Part of a small language model's weights.
Size: width 576, 6 heads of 96, MLP 2304 tanh GELU, vocabulary 16384.
MLP neurons of a small language model. Each row is named by its layer, matrix (up: input weights) and neuron, and shows model dimensions 192-447. Each number is 500 + 25 x the weight over its row's rms, rounded and kept within 0 to 999. Numbers have three digits each.
After each neuron's rows, "fires on" lists the tokens most often at its 100 highest values on Wikipedia text that the model never trained on. A number after a token or word is its count.

L2.up663:503494511473519466521485528445494501502481497481495503550502494503486528530476503499469561474510491556489486505476550488505525436518528482521533468526524522505494517517480471508472451500533504528501545550484472536515463485523477473508496515535486454491505490488519494500495504520490491477509497485507515506486493514474477513496500535538529480488475535505484542471471509481517460488506517513485464528538511480470517458500501491522463510542487533516513520516510466509519527499508535488537495499499500540494475531462482483481515495460464467482478511514508505500474517531493546518530485500490464526483484464486496468494529456535437499510521441494502473533468478513505489478461501482467499529560509517514483469519457530531470506486489478508533504494506545498511486476522474
fires on: "." 58, "\"" 15, "it " 4, "iz" 4

L2.up1320:483474538521518482532455533435490512469481471496450473447497492523508473459492538528498487479472507482499510515545472535513421520479489500518463506500513517570485509494509521481483500501455502496521516464460488513517470501519442484503512517520488452522463505516504453532476492541539504487473520542506495505505513502548490489486502488518493473488489515532535470487453492507475498472496498500475472461484489450529505519485493528497501497487573506484534515487512534539476460525484496517513487515509485481506498503510498504483492508508534483445515532454493483482497520527490450511537466494490502491480480486506458492474492491487461493468498510512496542426495519502489470467488529549502502469514511498510491494506515494483493482474462481519499523479531513481464516476502470
fires on: "st" 16, "ust" 13, "att" 10, "in" 8, "under " 7, "v" 6

L2.up506:537474487456506498496489497544529491497541483527494486510503474514534452490507527515483492533471519539514521504514521500507470490517454475501535523525525495498498431499485480452498511507477514470525511478485498501511481486505496523522502537530509507494524581496484459519433483520459472511498523498543510517496514478526511481467494492493505494531477541546551471498504517465450445513516542492541485516489517518474505477469497524484483504507497499498479535514500513535500465520468492521511469501520493473501506488506539496516507465512500509488550481516516478507462481481483445518497530485468530444477546487508500511497520505501509484481484500492491547511459530452481493528475502504497516458497527496492547510512468508503462504461504468512482515505487471515502484477494541
fires on: "of " 16, "at " 14, "from " 10, "attended " 9, "studied " 6, ": " 5

L2.up670:474493518508510494514520516499496489492430478522500470526528502466505489509520508425499479522574474528488521512535545482496560490522501491525514486469517468523495512514546506472487524485523519471514483499505485538485541505527460460483488488502500472477527480539440511512486475504517501510505514530511494514506535512473467525517496494511526538480481470499512530533504479482472522543489517517475477477473478535555532495498504480528503479528486537516481544503490498498555430504516511483519511504523520540504481460480478492519507542472446459477472463489534459515467547505507488527498517511536493474530520491505492520501559459517525502507522474489523478509463441493511455518486508484461502490516431553506454499515494519508471466509518552500512518489524486499464467490496529
fires on: "eg" 14, "\" " 13, "ud" 11, "g" 10, "and " 9, "ah" 8

L2.up936:503468537504475495501482539483500469500483473495494522502481516480491493492500508506499505483562505485532484493492517507461492514549520456527496497470463505501497452498508506542485500499500521459513490510517464476502517443497495472523526518560509534523478538505465537511496482490540471511510499492488517494494506503481471486540519475530474441458524536495474453526477484494450501513489518519502509489542507476508493490497517484497477517522464477510516505518518494494547466501494476473488464532502490488482461469556514464516534501498525497434499488503452490499461494466470515516529500498493525480471496493485527512496466512531500486474498465446523497459498534499504491532496563538466542475491469536524493509466492514531496473494538489484490468514538524487490442495475517
fires on: "| " 45, "- " 30, "place " 5

L2.up2164:505512507509548511492542483535454558501510487500500491465465510461488450495484526506477515473515481491500466549484478458503481471512485515565524474472490467465516562475525537475487500498519464497529475491462479497509469529501496520512479507525433532494501505515479536493467508474499480490530479506554508518465504501520501489543545521486485525516501487571504509504493499509509505483481450508523503496467507470510503543504487465519510456528504487527502479496516485514476491498556504526466468477549485533539487503529478550513478499486511540446528501495514486501507535526491504515510480507487495568443514521523503512519477516501548502477527474540512472510494497483442527485504537477481465522545521552479534483487488492497452505502485473450472545525488547531504535464504481
fires on: ", " 49, "\n" 5, "id" 4, "gy" 4

L2.up348:446509494519521476510480493513498529483465473517517461509486507506458515539499513490510520490475493505506494505498473514478482499528484519486489493540503503501471488529530508524504507533479481511494501511529481503506515467513518502574510498528492482514551482573519480551445517491526496491499524488527510489499504478486478458498517445528541508510498504528496505486483491472508473570496504482500501515498537526506507508531500516500472477526460483456526522481519470512507496472537522495474495514467470536528485511509463518493511536522499481490480501475477495506526523497501475490516542532578525508477501528507527506520499503498516499482481481509511495488499512481509502525525499506469501491515471457513526510490476535542501518508509488486494492552531566498473540534478485
fires on: ", " 47, "of " 27, "in " 11, "central " 4

L2.up1750:521498529505491497529490557468497491512491481497478518482524474513488454521472525478507516503524494513501500498496514483496496474524451494489498499483481540550487500482486490507487500466496515486533480518467518487475505479486511493477501506519509500524538510532481511497477515545473468511495507478581468486487539477545455493542533507525519503493469499510481461472497500486485480501508492467499423520480544454467475509482459518480468532490511507484456529529504514498486515506470451444500509486489508497480510506467515529477520498495498525477512456448479487490515479537524483510492471498478526437510466494507490411434486464487484534485471522552504547487479477500489500469495498542469494513478533510468484492543525511469509495487511492474524492526515532523514502470525498
fires on: "as " 34, "| " 27, "). " 13, "named " 8, "appointed " 5

L2.up2069:482505478500525476485474488493539511496550420483468549473511492517480490521472511509493525505534456492568509463495501472513446502499490481471537482490518514531485541504560482471489492516526496485551502520499525502501486533499522554465494485502528484486526493519509489491430559472493509479537484532564497516518470509507439476465487483539503510513507508489479510461511451530488498490496466536494507544510509487497484454494458487526529482482530551501459521494498494518435509490456486543510504508493500529530493481492529481506485537537490530496547488489504522527504485503517483482481515492485519488480453548503491522476478540558473470488513509492462496488490460509464538525521493483476479489533522516507525524460490499508502533488487482506522518492487503515510499501474474
fires on: "On " 30, "s" 24, "on " 20, "ros" 5

L2.up1491:505509544481513487534437520491532512472490505485488517490482522527487484540494507514459499523528519519502485533508547526491514446474499518493510477487541467505504477478465477498491519524503488499494495556487485508464496504492505545491512485495440465483501531501479523510518506508542467516514487525530521468500484491509518527506514541510504459507470519454503466520448499503445476512524534492507453492515451453475501511497528507511486524504520517508485502504489483517480514495486513532529514506540468545511433521498535458559490485486500533483535488491488461464497496491504467512498468483532489480512520493545485469485523514466501526479492474463515448504482464561463549468501491516507554469500541518496492524514459488488467501496480491529562518465510493530500502504494478
fires on: "\"" 66, "“" 7, "‘" 4

L2.up1306:494536537456506497494476487477478490488452494413480535527526476510470506527515481495503479509539487493489505471480532496461493537569512515489527503515501506489497508487518490503514471519479500507497514502514511502516477456505517500491521503501443509482476506501508500468519474472529524458452526459482505467498513493503463505494507528465535487492536542523494506501491514457514449490497491487516508540509520455490502487503550519526520515461485532537483488558454530516536514522496493525483507494505500505494488509487523480529484509479512479514531482505498476519468526486495478492506523529505527487498498503478519489516491532496472466505538505484494524472461504578522499505480453501521505507546525526508491471447460546497495492472481494504496461492462470513531474523517492
fires on: "two " 23, "of " 19, "three " 11, "both " 7, "four " 6

L6.up1258:514477511499531545594513489504500516550487504490522474462497517536558513459516453516518531513483512465483567509488491523499536533476550520523514487511495473486483482521497441494503459493522508522517476531461497469474503487523495506441471531484462520519448517505502494505507535506522500537475517490461510483498487472485557512490517480508531492493441500486511467497494479497505551522496536495493512496552517509475499485506466488545522499496512532498506527463457502504449496500514478499530487481564487481499500475539537520513496503499481491517524515501503524503486507461473550515511493513479447507524521485461491521538502482507449495455472509522479468514503528478494519452501529502499459521476539509536506445490485496454505499489512521502457489521453530494504503563513527
fires on: "medal " 24, "or" 6, "." 6, "most " 5, "8 " 5, "-" 4

L2.up743:493496472502494522494497468514494467500501445528500504490502485451475459502520487492481507492508465498487441487517470493438446484521474515487477469511478511447480493479538496492491520496510488497498523462470533509483475490493523538489504469505490522531510474517525501518501500526506500543503520517509493472473471520514457511455486464474475517465505505515476468527525480504518553510493482484499484522492486519515534469525488515488492505510527517477502514487462468504537471507522459521445496489501502492542493465481508512505542541531427537507508491483505467532505496489538520489501527549520505532480491477478526525481498447515541512511494547519510491500505538507519511518548492458486475502538495488519501518474501511505501510488451538471507513536490513506499502547482517
fires on: "of " 37, "part " 14, "primary " 6, "Athletic " 6, "in " 4

L6.up2190:515497487486490458531527523506473515510472472540477533516505542539534498507471509513527536485501496537510509547493523525508499510516524532485473525516493444483528508540487498520502504476549450518505516489549503503494511469508486510516484461524545463512501586502489487483504528501494434475504464547497489460472465452506531521474501536493509475497523494439470492521520526513517514508509474556532519478497463513488500473496480486543497502492527501489514488535497506494476486506496499498483544539527495542503490484543526563495522497500528500503525500569543510529457429498488538538487468491505477490514517496524513421452517520507485528506497522510518485476496506466461532476499480494522475551479469528474504461485521494507481529496486515509547476542488508511494488452507507
fires on: "was " 27, "ca" 13, "c" 9, "as " 7

L2.up2041:479482492512521515487446518512511469487504480474498431529456489510446457540495509511480505465483532560473540488505483509495467508525484474516521487455517453511515490491491522518508495522485503509477539436482480499556494442508490497540508508513511458514515489479525499520454472501504506482468538474534518498490493471505491469519496476476484558519508497517527477540473496487543487552491520453490437492525496539460520505531480500501512494531534490483512501512517501514527480519519532501457476521512493540503503443504500514478496507496486508494516479494484481464496529507515500532514461489502510526488508464479502532498464500501511528512545497475522514473455478543462541514525520496459537513537494511477503493490488528515502480459533502490531500563533470501457457528492509
fires on: ", " 20, "over " 10, "around " 9, "about " 8, "than " 5, "within " 5

L2.up1133:485502528470471481513498456493574473497503465513476514468517535502479538477507524502494450506530505516491523554512510486474511473549494487509482496506511505556514469534521479487494485528521487535493484546519455573452486454501495498500499508513445513491475483504479528529515511508508522468509474489520497522489496484494524459513509525491534496490511489448502474544492516476465460506516500550531486495507507488523507537477537519484510493505470511534472482465489524493516472467466518494538500486516496492476510485493456451526485517479474490428530469532500488539472544504506484504514431476522514480531511496507488509507550520503493485539513488480538547507478475515509491512488496455476462523521514509499499507507468498535508494494504487545523542531494537519509488485488492
fires on: "and " 64, "10 " 9, "or " 4

L2.up1331:528462519497538461523448525504499492524441540497462437506518516478482466539539541524490485521486470493465497513482495491487491487530512509538490498550503516477468544517521482499492529504512494521505501510462517499539491504498502475532499480522459501431510485479527496529489498527491501463478484500512489435511480501535467503520486531492466492469502509468549484499502498518490491546500525500517518558473490459527503517480538494485523511421458524536512458506473506492494512551514445495483531511544506460524487504460493513488504497547483486493490462496501514524494489471507514496520524505485507499480517501484520536543492531525506552469469513488494510470478476536512531466480449508516520505463516472530572484458509547513498490538493484455485489496468481497478495541482490
fires on: "between " 53, "both " 30, "Both " 5, "of " 4

L2.up83:530514497455529460529460528526505497507524489502489446512531564523521530543499515538460509520495468554507511537516481519493513495569512503469527468514528533562517470469484521448499540493517490510497507501497485519516435512517512478539471549501498459495503452489515477532506525525483497494515463447532496545520480482472492489509495500484518499472488504471488483471525516500502487508492504486497559504477501507534486523506501490498540492517478531469518540494532520534531462482521490497449444500486485494504459485498506475513481498503458521500512471469512516468490543537514486503501469516537520497499521492522492492461525474533516488530477502445537508498486520493473471473495511508515518503509499509509489517514496479494474478509480531514475544450505485523494487506549480
fires on: "re" 56, "-" 8, "was " 7, "been " 4

L6.up384:500481478472439493465504500530488502535468436509475504544549517545503507514475509492507473504496515497498547514525516537517482503511488491474511489484467501477529524491462514496503502499518503498455473527473505462520437504485491486499495485500476522485507563454543456508500506511485513492499488482492468473505470510479512506473507533527506494495481511480491508500480530520530505532495531523499494504458480527541491540534469533510501468493489506533509469515498494501491439468474498505499499490505467502537492491502516522496526528527525511403624499497483510476480526508515478520493529534512519524513502483524563540499514517490468500470499498525522521481490474475476487523463500423519514506465482522505506477516516468515496495504496497545533445526509495519487577492476516
fires on: "c" 21, "was " 15, "and " 10, "(" 7, "–" 6

L2.up2214:514560508495487492505499516477519495503483511503496541507521545433489500479492539490532495515505441498550442501500472457500500482534478477474479494500534538564491482501543477485500465538518542534527505516518459538439482505493498489505502500551532478507467498484492544492531497512492493517522491516515514487496518500512460463487571485523520483479507534502498507493518459486491468499508462476489513470476498496521567511475527497526504543488487545520466448503488549506525486509476477531513479551461475482467484471477488540536487505497487493485487480531483496480497492474533497501524512481519500548500517480528508493500507460514496490509487514452489508478478502518494489478465539484507484472513471500476512505498476508550490462493460452471523519467514520516530482548470519
fires on: "the " 24, "in" 13, "and " 9, "In" 5, "of " 5

L2.up998:477488465477491506488500468559510504507470462522500506513481484492518471496523488500497472522509436493457506486490491476487503495520567481546495504499490504505493533497496521469503494473534507510503502480474497471518482537491484499496507491506502453513504461492506526500488538530497535516524510500506475507468492496512489495504508493483480522491482498515510474451526468520477497500502523491525484490452498512510525502504490462519454503488513543484503543488541484515528514547500472519470504496471493520451509478510497528479482487500498488513506449494486507538487519548555519490508477523491484509528546487498504477509475525484525524512498498509541530456484529535496501488506509532478482498477491509460501514461516533496493489502496520482499497555521484518443537527519498
fires on: "of " 13, "from " 12, "and " 10, "in " 6, "billion " 5, "to " 5

L2.up439:470467498448529493503456530496500473502491487501483529533470561499478480493525482508470540534505480509532518495531499492498526481525473499501505524476486507514489472490474496519492512474482480498504523492507474499485487462485554520485531481514512483531489534479518470507473489449519506490446524550488490484512475472486531518502530506485506514499489505478536457478459488448496492515497511500468523486529503496469536515471520497576565492476494515507515490506485457482523511520524511499470509539522475504484457475489527524506531486495495523490532540502492446500463525544511518466501494550556489541492478494497475484492468473511504488513506528466459466482479472510488544513502486474479493478521491498453511510517524514481512491518501497522481542503487493499481509527466511
fires on: "of " 40, "about " 12, "over " 9, "just " 6, "approximately " 4, "than " 4

L2.up905:505502522494578520562502540494523486504480456495451487528485495472445502519471493488482515491497524532499464501503478494508472506517457499491507525456527497456494527451517470494472533512512474504522501478501485519537432530472473498451500508508446527502476512507477472504490521488485474491467506481534524493503477481518457492541521501509512481504503503566486497509466489474487503521517491498506506552510523453500506523511495504506515504476477517499539469505476534493498477515521494510458477500523462528495492509533528499536506465510465500433541505496460477517487458539480463503475503496467502505467518501530524532534482529479530484494504492460484538504508469494475521493513516470473522490529504517442534510445510479493433480494497508485479508540492506538503530476506505
fires on: ", " 70, "(" 21, "—" 4

L2.up1993:501525541484525512513515505486531518530498495490471489514513540500495488496488484496461558490490469510499459483534526492506508502504488524496505480496491470484542496479511521526494511463535508501487504495527516498522492489465511492465486472498445527540472487421495455482525484467465477469492492539556519483508482455471496428558488449484492500453477555486473548536502502508507519500494480417509497508510505532500510521522465512488538541481519483480481484486492559479506500510533495509497520523545512516526495476510536508523457496473490488512529453506493458523478531474487499501527513500517492482525456487528485482470492488512493511512505481464463495503482464500489468485531499508477483461497521502499479548458488524515441472499521503500525489510434469504491507525516478
fires on: "re" 15, "le" 12, "ed" 9, "es" 6, "Arch" 6, "–" 5

L2.up451:482456526512472472513524455478531458532475505496520450519530496474500518526536492543528516463526515502512497526490508462505466478502478488495495482482541468506514454500510450534451518527486487448510515522514518541494539512500467507459486511522436516477515496445485517511509541519505465500515453513497512503516496476493491473524524514524479432512480524468519521524505504477503517530491514508541495501496514492562513530532498500487558493502503498500528510511490535472522485505489539532502515489514473499526509476533454486495488491555441492482486528480493506481485491547517488509503440476490484511528530500513441509462513476526514502471451505532488480490504517513470502472494527451492508457469505521502534489495489474458464503517452503478484515535452539509518446545514530
fires on: "and " 30, "1" 11, "war" 6, "as " 4

L2.up1066:523511533490488487511518463495549504481469489531497472524522465492446530549524503508491491483520487529470452516455474461534472484527477483492451472487509525446504505543519462520493454523483515492519506537487502530499502501484496517462486507494433511483509497471493515540476505522537482520515484477506540497500459469519491474530549505496482499525533502507483508538524542440508486493482493499504503478490536477495511516487511483483479513490467499446523498508507515479513441509516504512500481488555450496524443500542486473557487496530465492439548511515479488496533476500476471521502518478522501494459489461536501513528494489499529517508520540460482515489491491532436511518521551503483526472517513484436456515481491571460428514514494467484501536521475528522523516513509458
fires on: ", " 36, "\n" 11, "21" 9, "and " 6, "they " 6

L2.up1160:502488548493471487489472481498505504504504514499486487503535512469481488502533514536490534484476473548513503466504499489511505438479502520518508524535488517513502472479507500529485516476503510520498515504486483536479515479511491553477493505501477506535517480491576502497489495512485497505479524511492502491488499493511489497475499536533510465510495536472594493507484483461480498497479520498477498492496500513521555465487500525525489495451493475522518544546480461503480513540490541493464493499503468513540441476524521487519512486524492514513529488482494487452468479496460526503545485500513493522471529447523529449493500509525446521506521503475530513496492452507516530491508536505518468482508543519470504471501491552517478490531477473513513522532509468501517510472510510
fires on: "than " 18, "only " 14, "just " 14, "\"" 6, "as " 6, "number " 4

L2.up1250:538497513504522531509503506521501483478516543491497507549515509552530513538484521478501500498509467514467511499489521504493483476461459481546487507438491440483471461528458484501475503541490492483512473513519497502495542522486478509473488483584455464538518487491485513489462507561534534434500482475468488486462479468473512509510525478498526462495456511500535492536482527472463489475481493482520443494460512499532503477483507497487478531487530510474513475514504535491501472554506500463495478532510487430491490490621516476507483484512495546466504500520522501467489507534502491492495511498497478478506505520538502490535497468486482501476500490501501495484526484497490529506501487514520507469476502486497475499511514501471464531492495512457518515469477528532504534457475460
fires on: "which " 63, "bu" 7, ": " 6, "d" 5

L6.up2140:473519505503487526493459477517534470516516494488517491475485493504489495473513458514487487517478502508537557495488511508485495527499476510552474500498535508532475480491504476473498463497484470511482492455474514504499514497474502480431485522501477494499522498489432466513518502507543462514446494526490515484511473497479498475501496529521525566507498496523493524491476531512511504497495567487530534503504527529508494506486538534478535509515510511497503495453523536498434563508521458441567560446521504495497500498471473508495502488506501523441515536473460524462466526498505533490514481479517482502525485524489491468514496528465501528506492485496490490513570508483427495531513541481517517494447512469493482489502523501521480482557516543507528497489499511490508474520519470
fires on: ", " 18, "and " 15, "8 " 7, "- " 6, "| " 5, "-" 5

L6.up594:521483467480498525477475496563536493465477527538484515492467490508466510502474484481507522487483506484511510496453483490481512498445501490518425533476516517465542518499514508503498488517475503499482542510494476470514502478526484470517487478487483481506503503524484507472496501504518501511538479511505509525509496516486484517480518480479531521477520493473452483527459527483497511532491478473488454520562506482517517494486502518468503552511495491536485484506539518499492554545455499513516503495467514494464475477540485504492496470494507494514433448517475500487510492484460489497508504483499493457512533522464441505481486452493498511501506488524513533463519556513557552506516470519499532481512506469533470478483466511519504462478500447488497501503497573520468443496518466
fires on: "| " 34, ", " 15, "running " 6, "31" 4

L6.up1375:508527528499524497495449520518495491469508506509459475493527498520486503474490534524527490516478510526491512457523478505509467441530499489505472491515501513525533526480507481478499520521479546496488520466504512468512498567486488493522505511505507517538526445525463502469501494559488499488490454488485491511495472462464480502563491509500483493514461487521519509528491506486509524504501424501502468495480555506518479506539550507473503483486476483495493480527466516496483459481471498527520504426437486552513493497562515539518509497501520486481530451488469524533466521492470487492475498511545450500498522525504517471507517510492541496505513494497519470520506472485461470482493547473545491494482485522570501537494463510528517468530463495501490459496476514474517521537489552
fires on: "==" 33, "===" 18

L2.up59:529500537495504531498529544467565514487480524513432513474504464480482538488498512509552523478512487538491495489493487485483484529500483505517505479473520528499508468482505503549481526468483500483473497540502452489498522494540486481513489518542500473479507532507420481514518455491491515549452550439478506463493499478493472494550505507553502461453495484472500490522514500478488459507489477509524489503548549472519505517468496507468497516503472517508463541487487497502498518492515501517473524505516527487501468536496488500468545517543488512497525513512497473485520472529464517531502528492516465510455486466481504479549500494503484535498465497482527477484481481506475557518517505533435531506524521495530493498476507498476473501483501524466515497494548534490495428501479506
fires on: "| " 30, "to " 25, "of " 5, "on " 5

L2.up735:536508515512524544564493499497488481496540527446511454513477511528501521509481469502492515516484468475499429509514484518514520499493510500529498512500484527501518506521530499525488497495470515503516480524524528436497503477475473519506466519498485460469490501515519563518491546505521483486516470499487487510492462499515512498507520525479480490473502499514509538520510507492458482587492523530534481514462541517541504548506506513497522499470495496473488523495504533469514518496525484493490502499492499434551486523530500497471525562530492512469496481499505530511484484492503505479499519516481458502439516517516558503450452500518555509470485444486503481503534492523477558455536524542528514464464524485522523507479491505499519517528468512481497556512492546540509498535494485
fires on: "which " 28, "that " 27, "system " 5

L2.up937:519500500474491468513457464504553503477541477454467511465466499521502480515498530488496502498517497522522505461486564492500466471514510499510556511498523472513518506512520466507512523493522488472537550488500496560503548535479507492526492479481499474473476474487469485514454479540479440518514459534551475503500517494523503466510492470567495480506496521472547483499461522486464499515491502517507503502516518542491499515500460489515509490504496479501476511499492462519464497505489504536482528499480512522515461490522476494486467478490548556455539495532492510530519427506476482483482496508542518485512469436501494524501508496500460484466488524493502472500514486472461508482500484503511528511495499560482483522498453530497516498483458532485499493531563490516454503497523494
fires on: ") " 32, "s " 14, "is " 10, "] " 4, "\"" 4, "), " 4

L6.up943:478503517447485475500448480450540493477530473491487505521502491513504503510488503517495491531495512530484522514512521537455489472531491525519510520496532495509501501543492489494455482498481515491489516509483490510504528523537517458528492500539488501551489475493536517517513518501486464509481491506488530472502481547523486520489505536513510479484487548532508441492501512492474514536497456507519496530531497500519492551465509479463538581452474482497514506492489487532503593577516541505545484496475479503465517490512494520495457481496490540504453514536527523450479509507495511494480499525496463499481506494517527528501501509513500493494489505544502463506504522490519496497525517483475492479528463515506494492536504537473473492488512484442489533521517491469470425519534510
fires on: ", " 35, "; " 13, "@ " 4, "| " 4, "in " 4, "–" 4

L2.up800:503499522503567518502453539542524475489524510529454523461513503423478474502503482503482543508483463518541507484503482500469508516517513526476487478515524493517516546464543460482488541492518480479517531460501492512481528494487541523497488501462481516468523523516508497486475527500479488460538505541503436475495515496512444474510491497515536480518473565486563484474486505516455516554503464498498531519522460517503498505475498521515524518507451494483486477504483480536531468519457463495481470534497474524503482472523477468487568546511515495467489501480537505487547499516530474498531523490521444507503509514487551517513470496563503474545476540475487493490504471496468486503520483497493536511528497485506499516516459522496514526480504526499521477482512536521530501522470489
fires on: "on " 63, "On " 34

L2.up1769:535449514480490526505510494520515508521452499531499485524487483503485494503503496484515554495443487545512469523525499526489500510491510472506523481473505515508538541504549502478501510466473498488507476525449473485525538513539517472507493522520542552505496521506535526523460473484489483519487494471503514493501555502496492550529479499522499537466495527554481498465452449479496457503510515493510508499503508516511468486509522462502483505460469516467519479454477517523523470505495453512458516552473529487468536523509453481548434506496497460488537527536502516514480531479498492496536545530532483520509499472485543482511511512503494485492480474517509565478493541505518472502506534497480527471479527513471499535455487541496486490518479506489520527521527486506503533498530510
fires on: "from " 42, "in " 11, "Y" 9, "at " 6, "0 " 5

L2.up1436:501490504473483478482505492483533457475521499500499516510507514539444484468494499471510471486489467517468528531485508505500493529507481498496488485475493504491549492444577532500484448493523485492492512507523481523504520519530556518498498479488506480475519485523484498481460493549530471454498496528471463489492501495524506500454534512445531492509488499514495481457476497490463504479507531510486479512511489516504486496468539542526479496508515545488488469516489492522485493537487442505492551512457492506484512496502451534482499525518551524499462514512541473506455520460437504530517534490491505505505511542502511524514500473505538470469504547494490528470534472502514569457515511510478467512527495489467466515506521476452509481469490526491540494529534482479466540471508501
fires on: "into " 15, "of " 15, "on " 10, "up " 9, "to " 7

L2.up1008:475470504514538448476461496489516466532495487489514498442495512483502518499495479514523489477495488479454484465521492485466497485494488514488497474495501517480511515488519470516505490505477483486487514487474493463494506520451492525475497501499491528510485456524545519528503543499494502531535527520508467490520491465460450469509529447486506507483509556528489491541540531465485467566513501499568521483465513523516540521473480507478512508473547529400526507501507468480479532532499481469501536555537462515489483528517501535509491526517516485491511497478512458495473518462520494489461534574528524439478538524490503456498505499503530491474498496497507490505513490513456506517520468524487564493504501497496486505526509478472504481508478500480524500505483503509461507497455471
fires on: "\n\n" 18, "of " 13, "to " 11, "in " 10, "for " 9, "across " 5

L6.up1837:543472463502483447511446556522504499492535501449497483544516449515447499512505511539534481498496509519443478460501485469501491413439523529512501488563552493519553491499504513463499531489513522479483502494500496513543503516487487509522501515525534525492498445506503512480487516498488467552468476488552500498511528497512496475528515507519536505505515489510500507535502463478507483495498487503487477488456500481478519517521475526485465488508523485504495519519501517500500475491479524539522486506482500503493496503485485481498520505490515489456533492485528500532481522497506469499512541506516500514465540489488488501527521489504505504524494490481503544542496505491488459499516491484445473469510476503490476489482483507507501529469462492501491478491502516493506520530505532
fires on: "==" 30, "===" 20, "em" 4, "| " 4, "and " 4

L2.up1257:491493477518538499492438505551506477497480470467490496488459498490493514522505510501494476518483549514457498500498487523513508511500488516505473463532461548505499492475494492519475531522499484419556493523528490511505484493481485493536482476477468516479535478523490562555490577477492485502507480520521464498520503499514534475519515468472502518515516500536500508501491544513498501548500562545531511529473541498521507527478532533495476508519470500493549534521495498520505537497494492521450549527520476505453491509490490547495530514477485483503470533498496510450493534494488494480542503495516473493459474528508534510493485528512534476491517512520546479489505483524485516506514492507474519477455507492494470542508522475474505517490501480515508504522538543486473463489507531
fires on: "Ram" 14, "in " 12, "of " 8, "from " 7, "trial " 5, "aj" 5

L2.up2128:475457467501527500491498494498488481493475513477517486462470497538464519469537508491496477557480497495508486474506533499499499497541469479507495496492500529522516504516534490515502507504551462459505482535507496445527468486503470481556499493546489478513537433507511507533462474546498473484497490518480486547486496477497510492511516482465502519476507537513485475462485518480462479487483488501509478514440460517543533504492528522512505507503518528491537511506526471511460494528468499527502519461548526502476508483499530499539480542508534524521546497491568498476472506503471480511494536491518506481488505562484517510502502534464539527471487568526499500487491519542506526463530525528523495530494496461527501511543485527528468488502490472521529487513510499523511476489524524
fires on: "of " 22, "from " 10, "at " 7, "by " 7, "to " 6, "as" 6

L2.up424:484477533487525466505523479495524513500498477454500487497516497511514479510492504572467500487465480500481498458514515471457478524500514520477479483483501498482514471540529525491496482538478507472519513581506526488503469486467510531492494494518489496552524494486463443505505493512520512462500500518519507535505485495482480504434522513460514496482527531519488502522496477515429459515493473461537468495490511525485490459505525503504522472482485532509567520500488471509449522483478483468512548489532489482463483488484531521524474529500501495501516502482481459486494524465508506495453466510528519498472512481515492478498485466484536505481488554492514511508485499576443536488488494529466487480471477497477472533492517515503491504488463509516500488504467512501521466498512526
fires on: "\n\n" 26, "to " 24, "in " 10, "of " 7, "\n" 5

L2.up2170:498456515477498491511502546502513505494524526537465518525475502512450508481508499548524480528507486529491484520499502500505455511530516493491515510481497542501510495513535470535495509506514507489513503480495444485495537525470509526536516478507465547520544502453429502502465498480495486497489483508510486514490474529540482506504499515508504507508485463475492468522507471521504532480499469492537494511486500540507533486488492470508494537509492524513508510493519492479473498507506455490505456526525469462512485560483533495520485523486476517470511497513464475461511491556493485497540484483523528472452508488527517503465493532500498500486470469526523532487485532483525529513527524522494528502501537450436494497508513535482490483485508436494494488532533499528469520475461456
fires on: ", " 18, "Par" 17, "micro" 12, "of " 6, ") " 5, "and " 5

L2.up1693:486415470493509508526495458492525510504510467516504534505468513489524495500493504496486488528508516496505512537516521524514508478529529504502496508528481531485523468561503470486492553512527502449530546537526492488511514508533499528501438506521469505503523528496443485549443522478526489527500424512500488481509490523491480514537488484507520531493480493504473488487491456483487494501485527506508482512481499514513534507479497511526530493510466516526464473511534549506514494496490520534510487540558492523499501487491454449508487532502454516497496476486513460489515488543474510533500500519510513461455495513517520502520569502463497500527461482491453508495479473509509555529532492500484518457474498477502507491508492469488491513496439503474505473478478469533501500492492519
fires on: ", " 44, "ov " 9, "and " 9

L2.up1726:517432512504536511536473536470512487533527484504482508485484471477439466501541513519511528471493512511524510494515503503516488497472434523473499492542474486504574516488534520474478502497493501491508502489491517493543520505489505461509519497496514536497511512457532519493512462485497487488500507477503488516485471455504466533477514500457501512481496563531499523464507474494481499530497475491497511492521502489557494565494462470482529505459497512507532518539492471495524514496497510486477487535506504532503510473508481504501538518514509486476507479487498504480495549511504485509506524501545491505499516481513500482472466542516447510519492513483490513486474480493492500518470515536539519467485451501492499575461467489527482505496507542522506512491545494532484486513493525
fires on: "of" 21, "on " 19, "in " 14, "of " 8, "from " 6, "ed" 5

L2.up779:482494504444511476515480514535513463494487446554526514476468501484507433501522549515470486502531507525483470537471499462497507467537470536483469511526505530511493494478520513479520484517461490507532512520498500435459484512503518516499519543495501494527490529492490482465482474542533467509520503532521511522530491530465499489518546428559492506492454525520522520515488478489481454533497530479487471508468500456495517479541484507497473504505470462500506478504489526529519508493496508515492500504517437517493486474501499501537492478478491500527477499515508482513483477500509483512522496471478519466498499457490442501517495473477503511494468494487493566511480517533490498474487532496512498516492443496436466517537540489509512499501534526533450558538473479545504527500510507
fires on: "of " 20, "high " 13, "om" 10, ": " 5, "um" 4, "record " 4